Weights of a small GPT-style language model, trained from scratch on English Wikipedia.
Architecture: LayerNorm before each block, tied embeddings, ALiBi.
MLP neurons of a small language model. Each row is named by its layer, matrix (up: input weights; down: output weights) and neuron, and shows model dimensions 64-159. Each number is 500 + 25 x the weight over its row's rms, rounded and kept within 0 to 999. Numbers have three digits each.
Before each neuron's rows, "fires in" lists the words (lower case) most often at its 100 highest values on Wikipedia text that the model never trained on.

fires in: "their", "s", "political", "medical", "special"
L2.up115:468484480483496479534466463535488470515520529508553509489504483465449502495527489488527506503518504528519473505506483547508521500485476494503505523504482485510506486470519496499514442504434502504475493531495494456512568476495535507560486541518516479499497493516498487466506527499521518503
L2.down115:460477483450510501484479561507495510519500507545473462454489486476505518498474512498523519526512550455471467518520471448517458537483475513530510459530556494472522484516513530490459524518489488524482476511513504473486468511478523484503584499525450489480491501482503477475516481489498451501

fires in: "career", "when", "however", "who", "later", "but"
L2.up205:481499493523480521516497552510453503486500499509506483511505521513520543527479472492478486479496474485480523548503438500474572500466468482504482486488519511463488500468494548532510537517492500497487545512525540544527497483501485510478500497500493540522434558487518479504515502514454518518
L2.down205:520490501512493519538533540468505499527507516528470513494521489507521478494476498442456519538574494442510546523468486482502433511487478527476528525484507532515485466535471490524510503478488524524433523493520492484537506457492519492518539505556486493495475526472510506499544491483472491518

fires in: "born", "later", "date", "career", "died", "biography"
L7.up346:494487489494493469507537492504544497535485488499467569454516478484531520510493459493465510467475525483499571524526506465495479508480493463468485528521555492447494520519461487536509510510511468517496501509550490464466510492487507520502518447534502506514482499535547495458524490507523523509
L7.down346:490451495530487484505484518504483479507482487533506487520495525472510487538520495469479505465533504444461479458484499471520497498468476517515538473496473503535524518512517503492432493480502508491493507499475451476507502495537505481487490478482530480507492483520538532514493514500461411497

fires in: "between", "than", "many", "manager", "man"
L2.up217:503495523505506527528523480516507508513515496496462463544513515487469506522497529468483522445523479549553498488467492483508426489507498506460519531484485489555540515512495502447524513519498492520467512482549473488502492499530469537486475508478529512508510488482489520489507530485457491529
L2.down217:482498531537517502469480509454489483516511526460464530488470507502536498529460535511479480502527488517450509498526541520502495486525464516444531552474498440508503485503504518486545507524520501497538520501482532475491483496482451485532493530513551489479486499475509428500498495542474496517

fires in: "division", "during", "year", "divisions", "diving"
L3.up420:483528467485502508502521491519524496532471534520498485544537474493503505516507477508457518445526488477460507515524464456533535521492461514534484508483494509537502455462559503529465480496489519531525497485491508521486511511487487462498509478487489537519478498525560440516480531497528483480
L3.down420:492488525515503478482536490491487540532484477497528509500496488470466507517508536471499522504556491464514543494536460495507483457479510509503509484519492515499513514530472485498423479516471502486501524439522486461495490519509508502511493492499472502460531486504481501495523470499477457499

fires in: "under", "suzuki", "released", "recent", "launched"
L2.up301:482540522495487482512521467504519486414533477495508506528501509516524461495470508462531495486457499495496510525542457516473512493505451458488510527497500505465496486513478525506456488512506468531495536475497499544522519494519484511513478513525489518553482543490552527471461518451492497513
L2.down301:535485474488473503467486488471511538532457536498525526527484509546502505526494483526503463504508523503528509489528561513531492500512493541489467500462531457544498475509520477499547506493508493497513485478526478442524474478526514505508507512498523492491508503486471478534535523504554522533

fires in: "december", "july", "september", "constituency", "especially"
L2.up28:485497521517495503480520501481488480555499496502527537452508447545523486504476507501512490515498494549523538498513486514468505470494510529515461505507556521517535509525509478485518519513513529506537480493490525465516452488520503534497520447460518495499555479513498472479500494467524490496
L2.down28:498503500480517454551480481528494524485480510451479501516482528473501503508465519523496514535502484532559452460524505528522523435490461475508500530485496542485486494506500468484498501475478463542462533511536517503470527518510511506452496500496511461506519476508477477535533474505452545542

fires in: "four", "several", "five", "fourth", "two"
L3.up201:453534536480497451506470488525496507497505482532511469524556517530484481507465475505530495503527533518525515522472512514499513498489511508480526549465508481497489548485492534513458415504528511537525504463491537493530504482542512472464520482503460526500456475480522450531531534486536533489
L3.down201:532486478459529519482484515507503488515491494541470526464498494523532458532483482516502493484486466501490489533497493544530498487488503492533505562520528480463508548532450503497510509505520476471508509501488506580472492475551498513508498537473516488526466508464463512516509469514522505512

fires in: "her", "candidate", "100", "isbn", "heavy", "well"
L6.up163:465506469468548474493527487493526532482495485524531510553489500454511514504497468493540494460531526460509503466494517473526485520477506468500526498509489500525515501451544566499544484500526473503534464479504496514491563473490465489499521495501465515552484537480495523483546535505498521462
L6.down163:448462479499504475469442481503522492455483515474488535503515507537521500495542497515480495506443497479463506484485544516509512480539476480543492503516518504503484521485526469496512474512474478525483502524477475497528544486517486539502512474457493485467514525512465536465494536503542498510

fires in: "career", "after", "came", "near", "race"
L2.up315:535495538439497566538516506498498477501471481495459477477511503520516475522557546509479483553484461496495476473505537478490448515515510505513512507499509477486524484538476514518522509477463519494533505481533525503537540475453461489479519500496480508469524486528497502508482515508525521483
L2.down315:573555516486494498471456517467528495499550536522515528449502530520440491490472486483500509510455466491512509492515548546490506543486477522519493481499530505465522520473554488520477531484516482506479460507490496509482499487483434510498449507535523516536522482536515490502535512487531497490